{"num_hidden_layers": 10, "hidden_size": 384, "num_attention_heads": 4, "num_key_value_heads": 1, "head_dim": 96, "intermediate_size": 768, "vocab_size": 8714, "hidden_act": "swiglu", "norm": "rmsnorm", "norm_place": "pre", "norm_eps": 1e-05, "positions": "learned+rope", "rope_theta": 14200.0, "rope_fraction": 1.0, "qk_norm": false, "attn_scale": 0.102, "bias": "qkv", "tie_word_embeddings": true, "parallel_block": false, "init": "uniform", "init_std_qkv": 0.0391, "init_std_o": 0.0, "init_std_up": 0.0391, "init_std_down": 0.0, "optimizer": "adamw", "learning_rate": 0.000823, "beta1": 0.9, "beta2": 0.95, "weight_decay": 0.28, "lr_head": 0.00547, "warmup_steps": 513, "schedule": "cos", "final_lr_fraction": 0.0, "batch_tokens": [32768, 65536, 131072], "max_seq_len": 384, "doc_mask": true, "train_tokens": 314500000, "max_steps": 5049, "dataset": "wikipedia_en"}
MLP neurons of a small language model. Each row is named by its layer, matrix (gate and up: input weights) and neuron, and shows model dimensions 224-351. Each number is 500 + 40 x the weight over its row's rms, rounded and kept within 0 to 999. Numbers have three digits each. A neuron's up and down rows have the sign that makes its largest values positive.
After each neuron's rows, "fires in" lists the words (lower case) most often at its 100 highest values on Wikipedia text that the model never trained on.

L4.gate561:544500495472533432451560483519483529585484474498447501441526442500545479499427498460596461529479495480505537405483431517519530449478451571536549462534509453493513542506495479503403507530452427485473505454475411525470500438558511503434534492480497461560522516511478469495525528572525530552483463475455516499556517492488549525473473522505502523567565550442507460567544568581488474567475
L4.up561:435528459527436503590548578537519486522523513518492513514531522494517484437525462533487499465449501581425493498458484551439516430489483461502467487458429547572499516528532502521529468608493438559486468438503507409495452557436434466452541618487456531533437562484456535493509542503574520514483455520542441451500484393547549501518536483524549526576450562537477528528505503448465431566537
fires in: "all", "over", "around", "than", "each"

L2.gate634:515472537586446543528572525403504505534433590533514442407510539499454519451467440481494490546445539465470443536443551516499463535483543444486553494505486515439494488567452553492478472536487464485547474438525505534490476497512522507462502530488451502563566485545553498456465564516521507490489522591469455516527483517431478441530518549441453464566540460527475566429478488520471472425512
L2.up634:480567580515470549491525517515511415569521465534456518455473520568546460480445489414566523482555516503487462481485469496534542522468447512540431519521529472460522522517536486479472499467507475542542561496444579517499517574487483549504509454503500473457503569510483494400485501537564551530459443502529472517459576514470470470519534473463449523463485551523458459468541571524630491408505
fires in: "in", "from", "during", "throughout", "within", "as"

L2.gate562:588500490575449431552485545461444502556539436503459505500466535469529563524466491423481502588441494499535553518512495477485498468490542447462491494519475565447450510478577531551422443456585465495470522496483514452579410494531496488480442473487529493495464468498461444474509586537469492455512521569484443467537554511388527432502576447435445524445463474462444499571519509525520508479432
L2.up562:487510531496470523566523503477552542549456442463502462500486537493558559479517505472534480459452530462496484519428472507443526465472514455430492524530503488565472528527549441499497482577504478484545485560460566483517489450513561481556493487507530540534525460445477527535467460536452475442450447504551495487460466471454513452502477466443473547528563476419521502512451572432504465559530
fires in: "on", "along"

L2.gate599:545482528476457487564512497519534477486532564531575469468502569541476541537506421518507500526541423493469441519488486530468474487493498485540513589481538533438476487581470466451483454538525493491551508499477538447541550557462446511518523463481486457504455446472503540487419515522451472512515446420490496480473551517435525516503507462492452508483506492482497514542538537497516484461533
L2.up599:497456509470545449524509463515450556539511490507484487498432531473493529512523468536446468524486566509495594533513504440454545528500529492434438470491476496526501499585479450468562514446545599542502535557519524521478417446413544437532455503544553513509498540522537507486540481418427440538466523483565424490443478566522564541465545514560559537470498556524545495423450455418520551512521
fires in: "a", "member", "2", "not"

L2.gate699:515485411470575431466432484513558444503561527511588473519537576468559529486438508424479578425509545486477454509440535438487486547554473439471468518444526540556436486509513531478450492502531496488496473553478467505529457486515559519497519456557521471458503534443527464414457500479571452530480471506491500476546463575506480522511449531487480546447459511520538453508480517431488482530548
L2.up699:541479552561463525463569488537564543458555480580487491532485545563432499544551469463546500467488556567472537502501493502447520514480461483552576496529504481444474475590512563510502505555534443574472438426516510535476473438528569471421511453593486511500474441421439497468522529570521465502483454439436476521532456538527482470503450534472514500495496564488493486512550535476523575516502
fires in: "4", "2", "8", "6", "3", "7"

L6.gate404:546513476419516513572531438461455455457505472457438507467484493447574475542491433505491534575483503519526515470525540549618528510500524492457531541471487426472547505466587547560460453510508554474483577546520507556476531512488439508541569519541489569485507447462588501486508490432549510454471527510424507451458514507506478499484536419541546454536516508526476494508495505537433492458568
L6.up404:535471532513591514573471481520459481561508444451493543471514525511567541518462529516514423475568563499519567578442546547574516508557542573457514562504498537473513451545553511435529537502479512525561592495498486553522464471476510494566491544588487535441508498480467495483501509424447486520516503452501543464495488455530502489512542471454513537492533471480512475447426525491535494451462
fires in: "to", "during", "following", "caused", "of", "after"

L2.gate674:514498522518498520547500510506517521524484474445530498477542541521526478487455473455583528466503525552418505477537509518569514564538461483432507455510468464522459505526447482553464449489459422503508477515459484515399460551529579568459502444478524569441484530586553501485499472542479584503463506551480516523538501515444486509466439526454495521495496528514500451548512482529548558506591
L2.up674:559484490496533456442535518492512466576508500511464552462549529535525523474513502524516463511550486514536546502455504482481487486462516460496503465547441548429504462452494588494522478492513443497455497513428477463526419477484507538543504524500411531492468495540496486489477472489475453585463558487494492511484484402498539463512456474509482493455474504484478529474568461515487447481452
fires in: "for", "in", "among"

L2.gate371:533469466524535564492514491545489545438441505541554463496513440505519482523505560557505507507485492477458541544505493438470513502495458532491502533480451450556495445516450504481472481552457529478509446463530530490490536412429467484511452518470464462479560500495564498499509469465598521524441473531528477528550495485511545476501479552530497460469452471572476572478433477442430523535458
L2.up371:479468537475476499453568505427554483548506541504580468527467511539512450544440523527505477565526513501486562504474461583517470493537511554477535492447418480472570554509475508464528511501559574539474483516487510538455467493552444506487539550583472454549507437555521511492531443548502553478468488476467575468508560433515482479461551517492494499438497468550479456544534525503491523530506
fires in: "and"

L4.gate185:548506504530474444494480562459478506521457565469490537489511510500528487450538531500535518483487484480547489499498478490465445556492540523519461508532520492507544472421459514406584435490501454528432560515469526511493460426494453520486550479525474452518484563524392482491490549495509506560582540445503452470494471555530429520494550544470468556497436563453498439515491562516472483544475
L4.up185:566534485468462507414531500391559525444538526382522515532501450502527449488447526486521443517477479472421465533487401471505473466537487502533534477518516459504522418514426470441485510496457507533561521472509459457535475516528533535425466485517497506419539569542470479525539503551495458464560417456520509513538433534553456430554561421486527534516538511512515554483504501513474440547514
fires in: "as", "became", "become"

L4.gate341:478489524530434478543475459513437570467505585480508523455432452486486526436459546532469503472496468553505505511499507464466511553474552432454471606545424490539502489525550552432496492525495511500500465496437491474447452413536502445480511559546464538417542542418547565518553477472504528509418479508545522485531544474469480440502511576527461471496501542564482411445486519509493516444447
L4.up341:521448438514496481501495500533459490495469466498484520468488467519523503518416547557499490486505481498529528545497575461581496564455526438534409512512526483547509492500560539462524525504612500497564437466424536539548534514552488468494516490446439539458440465490493503455577513504572449466533499532519492437561489505577529529545528543572449502519535499543411481492487464516583464474488
fires in: "military", "by", "air", "from", "police", "khan"

L4.gate65:439481532509466511507574563585479547552472469473451476462513515495564496470495535594520492520530522522483496473536457546526540563484478480524502489472476529459542520529511560550495489505569519494536512542504521410451555489500492564550428468535598447468506489447477575467481554465437500518536570538452509492540499507582499484492565470516418481488448547532543488496458432536436503540451
L4.up65:525471520564454458564571538459487618408460428484528571522571514439572483461484506526554571443518480534511508453509413452485534437489508568499440482488473477532496454519552492458427473527462506512523515502537481480496497470559560560488548546514440465487461541524418422535469550593533533488487548506520510528531448496454552427501486443525480531508456472436551500557439494469513514535491
fires in: "it"

L6.gate245:522557485517463519477538442466430497444520494441480502483523528518518506422457529487551563513537548482442553553517511458493606508502586509501530444384487489535482474438473445567475493466420496506525454434535477549466452511506497526524502396473479516564517514464499496545528475475506419494537471417494529485514534522473497479507486481503493508468480559481494476557548523499545473549516
L6.up245:547475462492569541462433460442519469480484522392512480508523401555450559511522455598535532474458518438445462449497473461574591468524446470536461548530477510507489453486557549548452497500551465571493482592495543493493436480535498557524497508542422487478425491495497492472526508518527518540464541527459477471528528495460488563521487425510496523489457452483580503496419418530484477518506
fires in: "when", "after", "until", "as", "where"

L2.gate367:528504488579478461578481455521502557522602456501547472528484558547540511532464435570494531469452521461459548496468468452550525509462449445512545551495456515590501506427472478566527454445471470514479461489473475548497435550564482580468486509513485539399551557477544465579446485532556445460479470529584509475509517484467508474479532567499415510449499530526551472495477480486517466514485
L2.up367:502506522541493429517510454518450496485530545520489471490488517532400572563478529462520485534482479531513522517503433488461513524499479446440500477484456515549544460514535410454515564465549408598588507513505500499557485482519594563555462482528472565492449493525565502527485537553483518467524443500502489568434487477480487458484475493433554460566453542483435514584436531469471491431490
fires in: "military", "enemy", "air", "police", "army", "tank"

L6.gate417:457524546503477517549538531550551512469530450555489486477488444504510469557550521579507486456446496521480459537519489571551516447436526519532559468473557460508494499474453488495522475452473414470499516596532538516425429532522542447555536433433543497494495482527547504508521571470508514421464455572565486491543576554461513507433447443455473524546441459523502488512479516431540565411429
L6.up417:545606541481536455517553528465507561471497472420439497502519517476498384429484538552473483507496588472507468558437464530514579513464514388463496472456523494552470525454543489437474577471526408505532530507512478469425526535475489545510447478496481498493546497546504476486510516550532535487505463489501444479501567417482479526534458557441502524477396499472501513532528464444507421508465
fires in: "in", "to", "of", "on", "at"

L2.gate741:541478576531475538499437486534592477461486477519487503492525443543539481520479559467510589530532458537548540451472488592455472537547462552490525547479519537498543501549511507478518486484541546512472513499556565549484481499471537520438497557552481478515479424486467573558510539530423497566509562503449460452532529474513546620535488487456533499428553476476492559459510507453568462555500
L2.up741:546478551529535507511505488488549501555457543403517516540491481510571468548547540522468511499470455548391459487528505496473483588459510481382475463473515440436515554547472520472472466466458498486450542539472486487457447566448514497528464456428476462435544526534429429559500487528498514528521483482525475394469480458530554483549493507494602452521526494521519458462518497495512502454482
fires in: "for", "with"

L2.gate398:498450509586520530476431501509545440535504566479467497460563501528428506533475523511566514475505482379498529559508487466512548446518487530512520580502469514450454520554490525395492490476465490444445466438505536442506567454491457519574519521426510436480469489511503501474497502555428464543525452519542531517497519525462526470470522582513429464511534568439477491583506492449512479504487
L2.up398:533519511587470575489496495541560537533441568486525516491546400535504488523499517571463502545444465470452532557507422537501473504499583420494484497558489543425498472469489507484505537550529548523580464463544557590478471490455434484458466528572527475497427512510492564578541516507502530451503520450494517517480497549491483508518540507457478419544514446502477485533528458467490543517474
fires in: "and"

L2.gate142:443410477492470478481522526440433516534521585520438572502473505474517463458521500427456425498541514433511538464536451565477514479555540554487561492474499486480550519486478440536478531447526485456468496561498545528493440509542517593527483495486499509513471495539516496480481505453465542473434537442463467470554531480536533506547551536477555476449522564532541521526479469522530512465494
L2.up142:468451520493511425533520482456553486572410497537490536453612564529476513505514496488460487453500477540482503494455506537483535511479456553477572443543484508496486547547504462472492484510482470529537553518456528536504489502484497563533476439504499414566586509419498544452530484475425496545564518436533526406457530436548496484509488440551427476504512503571542447507520504513494529584513
fires in: "to", "of", "helped", "led", "along"

L2.gate681:486553497522487535512462479463483467556600488494419437519494514554597549464542481512528548471478509453532478530466543498458544485502484438541502511535461501540517466496483576443521466434452437482402519446463547515508418535458443516595610530482537431451497508532429468437482525419476444529523469510521467521509550590561561513494509485500445530495478543494525501478525539534497528463458
L2.up681:482428492574512485488498542540590492554513478499469478513580616520567513548500528472418504543547540504523516484505521443484494518506462616568503436515478520513528561545476531467470546502461473458457501474518498543544431483455429561451516574445559501490514473483527563517433485502514441504495500544464497423503539482472494518523514474448487540533513548494459555518492437510468515534496
fires in: "as", "became", "to", "maintained", "maintain"

L4.gate1:550531520471531482457493523485427432513532506460494437488545554452548491479501528431541467587436527503604487463492523446555510454445485443479557557443545494522416529464484506531485511568463460510433452460547462412515490510503454461472549513509521525524513412500484525580448555468483456547475490464561545503519476433480505489522533498481500529483511479519562487537582526538554453500511
L4.up1:548547520578420497502508473514514464564496505527486542535459478490529500528473464532499511487523465514422394503567493526473461453517484465473502508536504519508511540551499507523479513581508429426480522496524455467552525492453487522416416487517552468507483506584533546589536446494539536531448450429619501476505524530541484494556535514466491517488551438532545511534470469530488468529494
fires in: "for", "under", "over", "than", "around", "about"

L2.gate359:516511471479485422523464445504481474495479545508415553515414509471491445441469521456535578482574475565454512532494526498500431583507422533544458450545529508488497449492506496492420462511531438575504563409409431566460487502462548475420528505521490503467452432565476524399491499519548461510554567526549492559502449566473472476518478516525560506503518568523521511466483474495498486564469
L2.up359:484508485583551505494528492516524481490578504447536459545578489473488465561538439473468522499506551485532558506502581472482543479458487524533548496429509527499422444464521539509464539463533491442458416509443520484498473536465503536527579539480465502484467465504471528502559434519473471501499449518536541586476527478467533434476502559557488461449470412467408456544486465542474488525519
fires in: "after", "following", "that", "this", "until", "previous"

L6.gate447:555496518503525466545563432473524554482525522575548469463441502481563438543444507521540458485474495448501521481437486434507495500415510501462536531529539504471498434478528496445425472493502469469584522476535535507438542459511478511570474498459514471457426474505531489514468532512467471414530456562499494521457520481519486443451503534551522520508501525606497508521458529461547459484490
L6.up447:442460497473422448487536466486448627485488525440470488410489485464435456541496466477539497478473436564421504489446521455431448510474503448542481451506498516443518545533494501537445546555540449445572531501522503489441469527507515458507465495563542495564481506573461569447462522483467590449510530471522557591473525479545550509569585464450486544456522497526458427459474540489482518482477
fires in: "to", "would", "can", "will", "t"

L6.gate577:524421532498489569486504505472518516431472506439454523459546461504502463464486499501506522530551483483418457494569452451477451573488549540510474463518441561478507522483465524526494541491471459521481527500435503440502441498559479512504488459514491442453495588506450526511486454463535567465537501453434587456495499550518485468514521504524529516508504478466544502477541472492471484463496
L6.up577:513518481530502533570522432471500474451482510509400482549453496446507447467466446495519512458533433521538507546494559506456503511501499466494464514546537454474548484450520562420461483468443563461540463492467472557473487507501498513510433544549467429412473575505465482492544480555502499407613476505456536488517520509575494569486495440540460522442471526501474479424526541537446485551519
fires in: "it", "they", "team", "he"

L2.gate495:609453439495523408440498529415512495604504536562477503523510513543530541542443502459562510522498432533540506518457486464497549481463466509452458528513466448484502577494539454505494484497530499434562465440555508530507404495509510529517518422451455453509509490491504508521536582485517532510541487480460492529478503550534481479500519531510508567538461596543506510482473497501541491518514
L2.up495:532534537467524420561551530494511556534476525457408504460560500566415537504521442472494513469529526416522508453444501440510493497419553459447527514603495476471547460552466484531442561494495505543451468482499449494519422577537573446505442486525489542523523466557465535487543552517535533450491554508536523518473590458540521503448477540582533557559466500457510453545488529470508514497519
fires in: "of", "the", "to", "with"

L2.gate0:470523537519470473438590481561457524542521468502556544486513524500484446499464496492549522479486491556544539556519586477487425439487476439525514499453535535488435530489476482508467483509466560507490513464476481483461549438517575536497530509511522515437461456546536479529514532497538486534470514451554559496540411499541429476473456475546532577592490514500499471559503495482460483464494
L2.up0:502440510572475466469538523517544554449498504567522519549568449506534480539408501458572469521547471482499508530542560429540524485502543439530543530412556557441510429441545427547469541494408464526551477542545481438588497457512559474439501447495502471481491485541460476544488457515485575488459462498492540473526460459465497470528570453453516486474555553517546484516522495517498551575493
fires in: "1", "2", "116", "3", "1st"

L2.gate177:531466563470463518524526588525490546503520515484530543545419465431468477537524425486546544518552507602454435484545491521514521533562535492476483445458477430467476569495529506525440500520468459509483556479471445444488446488494513453533506480493425566434479519457554435459546410530488441542499519579555543474577492526441544424526535522509553571430550492543503477565530458600496439494522
L2.up177:553505574453497524469539471498426487544444484468550469516448549476580479525484500412544474437422462506472525508435514464463466477478453478426511481470538516472487543560566511429507456577483539468495485480508549430539480521457529556433387529493523432434429480497425500467511433611497453513499528545580539498573497507486454538489438440526483505439536548489435453515501505465501511528549
fires in: "on"

L2.gate41:484543491564512467516519511508532446566481575461536473461580494535444470569498547440634473474477506491514534488510503524471598569453442542509507530479450507525444420542516484521491440491496459516460415451482506525476481478456561470515507437516454561493517408516531487489501556526493449479412509477472484457448471453535473482509538543484474515502528538530511488471455528519521556517493
L2.up41:454563529447467508538556520458533476516577541521439447575456472516490479496498451497453513519475524481465473510502584507496485518467489509447482434505447467603478511471458478517430470560467463522497514474534546479499595469460520516542500475443517532477497519465495523548501526536568542425560455470470549425538473506528464537490430499477503503483493476579529512538499447509471515601511
fires in: "from", "to", "on", "with"

L4.gate266:541469566477517469487469475500579554452472476515460533542398435484519576552457498492523495503525494500447477513528504473501416553500456458514472460498511455512464522522525574477486460486536399458531503579484526493531506436539535499508516445545534492480474522522526516498546508465582459445543492474498500428440537488445585500561505511505500497479493440485544548495426497463530462426461
L4.up266:488509527530518452518541469423474578514450541551507515510457471428526469504498521484493498493430460472455551497426459478441516529458523556450465494509506548430485524525534515523430505502531560524561559529541480487526546536581534504497536512484515437511493522466514478518459443439440418505511523510513547484496490498522500569506465509430559446482468510500482487444485493448437541525534
fires in: "would", "to", "economic", "may"

L2.gate125:472505477494540514430571537474545472552462558535501499479483508486538494547539450419547456502583455478499528537531479519487523479505498495496490531494494511552505529511462474528464523484442512490487520388481463458484521432476453523526461605541403510449517478418522482525509512416449462456576517556532563395514462492481455504596532527522522532498491503567449563517468446476473477510518
L2.up125:543484457493439529467546495481548502552476471528499489571452494471509508489493462450491496534502446498491453497514613554493507500434528496532516526544529463485560474503560453533539523556489516551572458489508504561509501525494456500541445555468549457599536498501451497467483473471549556512595530460436490531507455510505553542471465421381450460461482468452453488562496548461557537497510
fires in: "and", "or", "sep"

L6.gate265:538524487461526523550558535572358449475413543534449463534525520547488413480525447500579454459523543481500426471481518451503480461520504507497550466552547543489516497455546509538492457517504542503569477508522428504440516502460522431474506439528500505483424525499543569477503491437549514520570441506516524463580521455473475483495472522515450487534475482515522503515451509458485539500487
L6.up265:527489543556532486479518504464574441535538475502482488496428573546548422542530536503544516578483512521534449538458486505483406422479443465550483556531577538515562502448454471508541471530495534499487511475444474459447488506402489477502532379520588525462537452526461473553483497531541500453481475449493527505474515490456478510492507492566477480495541445471466426581479522476494519488414
fires in: "1", "116", "1st"

L2.gate536:512550505482529396516521537495450503524483406540470497507492587487518481498463494410473524541478485470494490599544466499506506554507481496477440484478445502424544535535520531436461498476493436501515534490479466530534414433529511473522505514491481488463439454470454521462526517456488501478478491504527493433468495458441472438494523489459418475429510451492450458560509516519552521500468
L2.up536:460506523560489533502485572547518551523504538528531475479444429524484479488494462446571472498482498475474538508461449467488472475540524501421431530467522476496535576487547511502440486509475493510517429465508546466477453511480506553510449474456466443482471490519563438483433510482602444435502535505451599449518529542427575409461477455550470543509462496532476484479434498466533459512463
fires in: "on"

L4.gate469:536470566467554416514563576545511557485544549514507464548527498527541469559470565491512502511507528492491566483489488485509494559437501459514507458483465419540461540545523508545458441462528458458510487521527530419512480491433484533512584472471508448466507504526506526487528545501556492552507496568534501538521532533535443485521557505453555468513457433521522511481506470509495481553466
L4.up469:531557557529536519592514540550462506538499512555427533534582511498500515470463499447505468511514505516437439494514437467509442475546479585483549422510498429450482464543470422465419440509516468405449485461490452504465448470504465407499490481473550563511560487508452548545454527496447555487520444532588480460486467500509496497457537455512468520579507491538535492485470529542473476526482
fires in: "along", "on", "under", "attached", "returning"

L6.gate394:582542429494535489433415553484537435563485469540517480589495530511574508498540543471530501456514483531519535477467534547424491534538460422506546516566492500486550520549509466509498501455581527464544458486451466454429489486540498435487460482434505510411474513443542512441557520558492474599539555547491526519508486510471562523507559493593495487501616449532522520527544554566462493478455
L6.up394:528481553555541529495508432523460523497502517533588506531498455496550510495508524491519454466563475526473510510521537494489539480456432486415486442518515572554532571477530480567503511520462537456494513480459510424445480495432505449537546545454565457563588487459442454516555468481549524509551508468474557499565556509506485480487545501418492517473578479534509531513497535511562487543444
fires in: "that", "this", "1st", "also", "2nd", "retain"

L4.gate485:474516547482465503479507429530544464491457536569518466458515590548536507526518470521530471497583495463492570513459482444453403437410496428403449528569516487423597439513519478442513451479521443488502541506503494527514504446487463511513486479467500458486582469470415434525464487463518519490531509459519488461537551487566527514524513422511512468525471486549507512510509497524507562490487
L4.up485:470461524471491529450490484544492556558493551567527515527527536549480534469502542517564546526517465500440475504534434561521533555490495450475510499446576469495523462516437550516469519515558493430496425480511547534478466455482539535479499576434570533462553440497542437534555491480488478538464535481520461506484467504474522447529498495502556461532525498552462487558555434483516474470450
fires in: "not", "to", "t", "a", "having"

L2.gate46:558510580533548515446506609468515408526470538510505500451471497477451522540418533493566546473419419507384581502497503513489519457413561479546449497439501520516483476455498441504494511499486450563488474500496457515541473505481423462554555434473525457525451519507509499471557533449501540522499506499484489447533533491523540542482504505479447470477452564466570530485528483453478519447473
L2.up46:579507497433550505469534531485476572524535516476487475529499455499501465562461571456453542529458482474429529453534505489517490459455518466494406448482501526468465463566434498506498518575480462490490496549507495506467496462520441540514536499455531494494498534497531521578506534534509482516468518474513484510560527552520469607406430448465562459433486521500534559525422451493496537445498
fires in: "of", "from", "to", "and"

L4.gate66:516567550532506520438504477499544504433471497442482537535533492513491509474463554534487519498537539498473475453521485438483544460435447463526510503539489535481510547441549465519547472457481463507434531516533462479504481523568524480469539458479494446495535449496494591443461519475524511583569495478580538419484510546411540458567500460470536559523451462527515470558570524533478514497547
L4.up66:503463482477513503548530513510492564512545552495450523543531523509524431516451512474501466523472457452470520449487567570570492583570473572554446554525411451480509500587543555486463471553517510528489516495550535506480551416444481450472539585539505486536477520474543547459537424552496466538446478461457510546593419463517513530547432535440539492525491517460493475407516434541458525530526
fires in: "as"

L4.gate467:481545567459497459455491523502513516522509530506528382545493540514520415443540475510496463527531505463424469550441470483506536459472548514484500493504464462454556545442556539414431443553543570427517545465525461446467518495515484540453532490489550510492511505463455489487462515545565521492538544555528516466513495521528473471573516470442471527455443559499497447560520529527517442472554
L4.up467:503479447480483473499590444503474519496540552498466472526492500486451515472531407487458480488499424515497472469573495491485443457557519513474563513472511431569539552470464515518446473464485554499566487469516459493424513507563560556447505475538467447453534588515500437439492466521450466449555517578419464511557506477484517532486494526489501464442423503580437568512512494501560531485532
fires in: "it", "company", "hall", "club", "station", "site"

L2.gate64:535446524491500452455484518506453465477501471448534485496472513457453554534468548454605488565483502577507520532557478529447525498468433439462567536404475487490534501543540449446468455577511472493537452516447591502530455446498530531500529461507442504617445482534463490548514580512484477506491513471444464470557547512476441408465458569541503519509519480576475470581470483489474530580484
L2.up64:469490548477478414431549503572565521494538523465515485473555497495506520572524495530473560546512521493527474595462466514449484552421514513469424446412517449520505446508481469454413540520532472437485424462520564459560476464471463544480481520556568502487520474483510493510531480482523515437532525525574468511490460558499490449507511523525412442514477476524511519517417474470588461414468
fires in: "to", "into", "at", "from", "near"

L2.gate287:550468523479538496568534487521454468508521432496485525469573567507502443439542527499479481497571511503478526512485514467535461475538513468523561523501475450486519496543578577535562493574518446453498548547521507453496568519508556482504424454517438539551495417517517469483485457576590488542482502435542487430501470511504484501439485470522477552546460520481445444544484553491518511522561
L2.up287:524499527619495484555526572549510526463536517544555506443452542548454505486500562551426489529528457518526429490460471478462521526527521468443493578503533435513538477548422454570531522518434536510552532550489466443509495488447508490528560475432445478513442562554475457528446477546512485543472474474452538522411517513460567408414459552480467458576465479489484457534486542449477547530528
fires in: "5", "3", "2", "1"

L2.gate680:528496529547474456486475494476575458486551545564463510551449498516524422529451473450478537536431463533449511541444490539440486484527442521545421435491469543526498454518462572491493441441446449502475548513456526535501511505446474524518470492554464513487508482447534539483500502439486548558491452550501478501576569465470489481485540476454532478503562548571533473449545510604483533446519
L2.up680:419540569494466536453510488493471453485426522528461538525480470519479505421476541451527488489471509463562488475480591526557498546475391547533520503477523448446451503512501542534474524558589567471524505449476518515549437456499512422487477559496528512457533507531460585486491459473470573512508442406521468480465493454476504510552461468452574426512468540542479590508489474482522472511434
fires in: "as", "of", "under", "called", "retain"

L2.gate102:423476446542555522530499454490456456503554433513516420517498444545500582541571517559499522481431422469450440447516485483521511496488486516507466471448481533573529520522539483520460532516512515588544422459488501502514494502443525463539495490469514518516540494526542551490539542425564498542479508471502478494551512449570463438513452468519448565503530460511554492440538419543490497517500
L2.up102:558557507479585445514497546431562471509529478449451484541543436473489557521462425459592563491569470489467547529493462502513445509476421495511516470495471522598567552548501498556525540596521470508480474521487444465634470474509436594486444482448536487459585541520457503541562464461584529532463435459546552558462502505460481482502484567509391474511489494483459569485576537500466551527485
fires in: "on", "from", "east", "canyon"

L4.gate711:546479499490585435528591581493500448500514456506543413482505501522511481546489489453500516483427485506471467490465555520532533493430450508537463503493481471518546510535528559441489537511432445472540484540570507521460530446521529440461485521481468530483425529462481452460529521491565554540505527470552538420523445500488504587528487468540490575481536501520525495521528543526462483509503
L4.up711:422446566411492479463513436447470488604500531453477500505575445570540403505487447521586454543480543515485479480449510550543454520420461514494522480487545510500524550510578481530504555560523494470570553463494432544444536491495477420523520474455480523488487516441455530482466531548541455537506453539480490452550456516472499473510532486487522467503543496583478481416459500541412445510532
fires in: "is", "are", "were", "was"

L6.gate567:485512506425474506493505496509493549565475516500529447574464475415523489508437520573516534543510470459464518478541519460479536494522477544493490507512498497514446466458515545538450552529454513530477533462485475439543467528543539525547539524507498507428537533475456530416495497614567501469522411466475529523522544471520483525598515493483500518542508539531485516534465434494466471509484
L6.up567:471434481508494484555426550549507494464512498529481484457480556440501461401535445511485536437484446533549530525500499509428536444468550525514481439500511531525417511456516553497536484474486543409532430496511510508527484432476502562513449559549447534485462510429537493489439482445467478416557461485560484479482515461516447491366519420571512480533504553524515511467508559453511475563531
fires in: "there", "they", "it"

L2.gate14:451553444465503575548437503524516437467463490565454472425543524543485451475456498428545430493566593540522521541430524507500558483448465512463457516459533500454510531446478539545571496425523447503492502481479498519466466402479504469521437454440528504438537456486524534541448478487431473527500525484472466484434496500439501465468510507466478460589480449508501534479536587489474437489585
L2.up14:487547525535526490558584470558486481506543462557513526487491416534517497523433522523524532479432505475485459446550427495518440548517499433519520545480516438490476490543476555400543533474492540413414452509474547416496525448518544532537440437438546440459518428467432467493457497524441551481517478448519505536451475487456519546531502458450523463545421533460436542566472543474413537501514
fires in: "a"

L6.gate350:472544489569536509472565523535407421462455508485551449491519533540397472518508454418568440547489469490552552507515453526543568548537461486518473514401463548441501482490544551494514475424528466507513542449395490464517446456449553484544554387504510588492513491538523481465464482443509489544511461418527478463516511447439450464578582471545484526547478496512427465485528558495508490507467
L6.up350:520524585399524512454531523536456508491522533463511479480524504528540483492509499479426556541469467536403490509405523497543448509436540412445483489556525458527496516468508461485492534527476500467521487497512526518445524508466458518489513515445489496509553572469450530516530536526530563475484597514503521452592503550485499427510490463465556480515490473490543522440588565528477451531509
fires in: "was", "were", "spent", "worked"

L2.gate395:563458538537545474489496565550455484553525549493411438526476500531561460528479502463583485470521514514512431510535500530528535614442459463466478541513480487473461500538494513496452471516563510517498424545483461508475444548541490583536568501546514505526513499479439518492495525515487519451477522513474491512542502443483480590459514528455489524568435527454486463481473541516595592545504
L2.up395:506517565533465427455547564425426470501482506501490477480490480514469469478415540395544495458546518500506525457523453476482504548477464542406494562486489406469506491544521553569445552524517495554483548489493486448467492492507461512567479500498468415490553529560422492471431436531483453608469542495500482450599531483483463446566492527487511549518545511540485565502530480535485490515431
fires in: "at", "to", "for", "in", "from"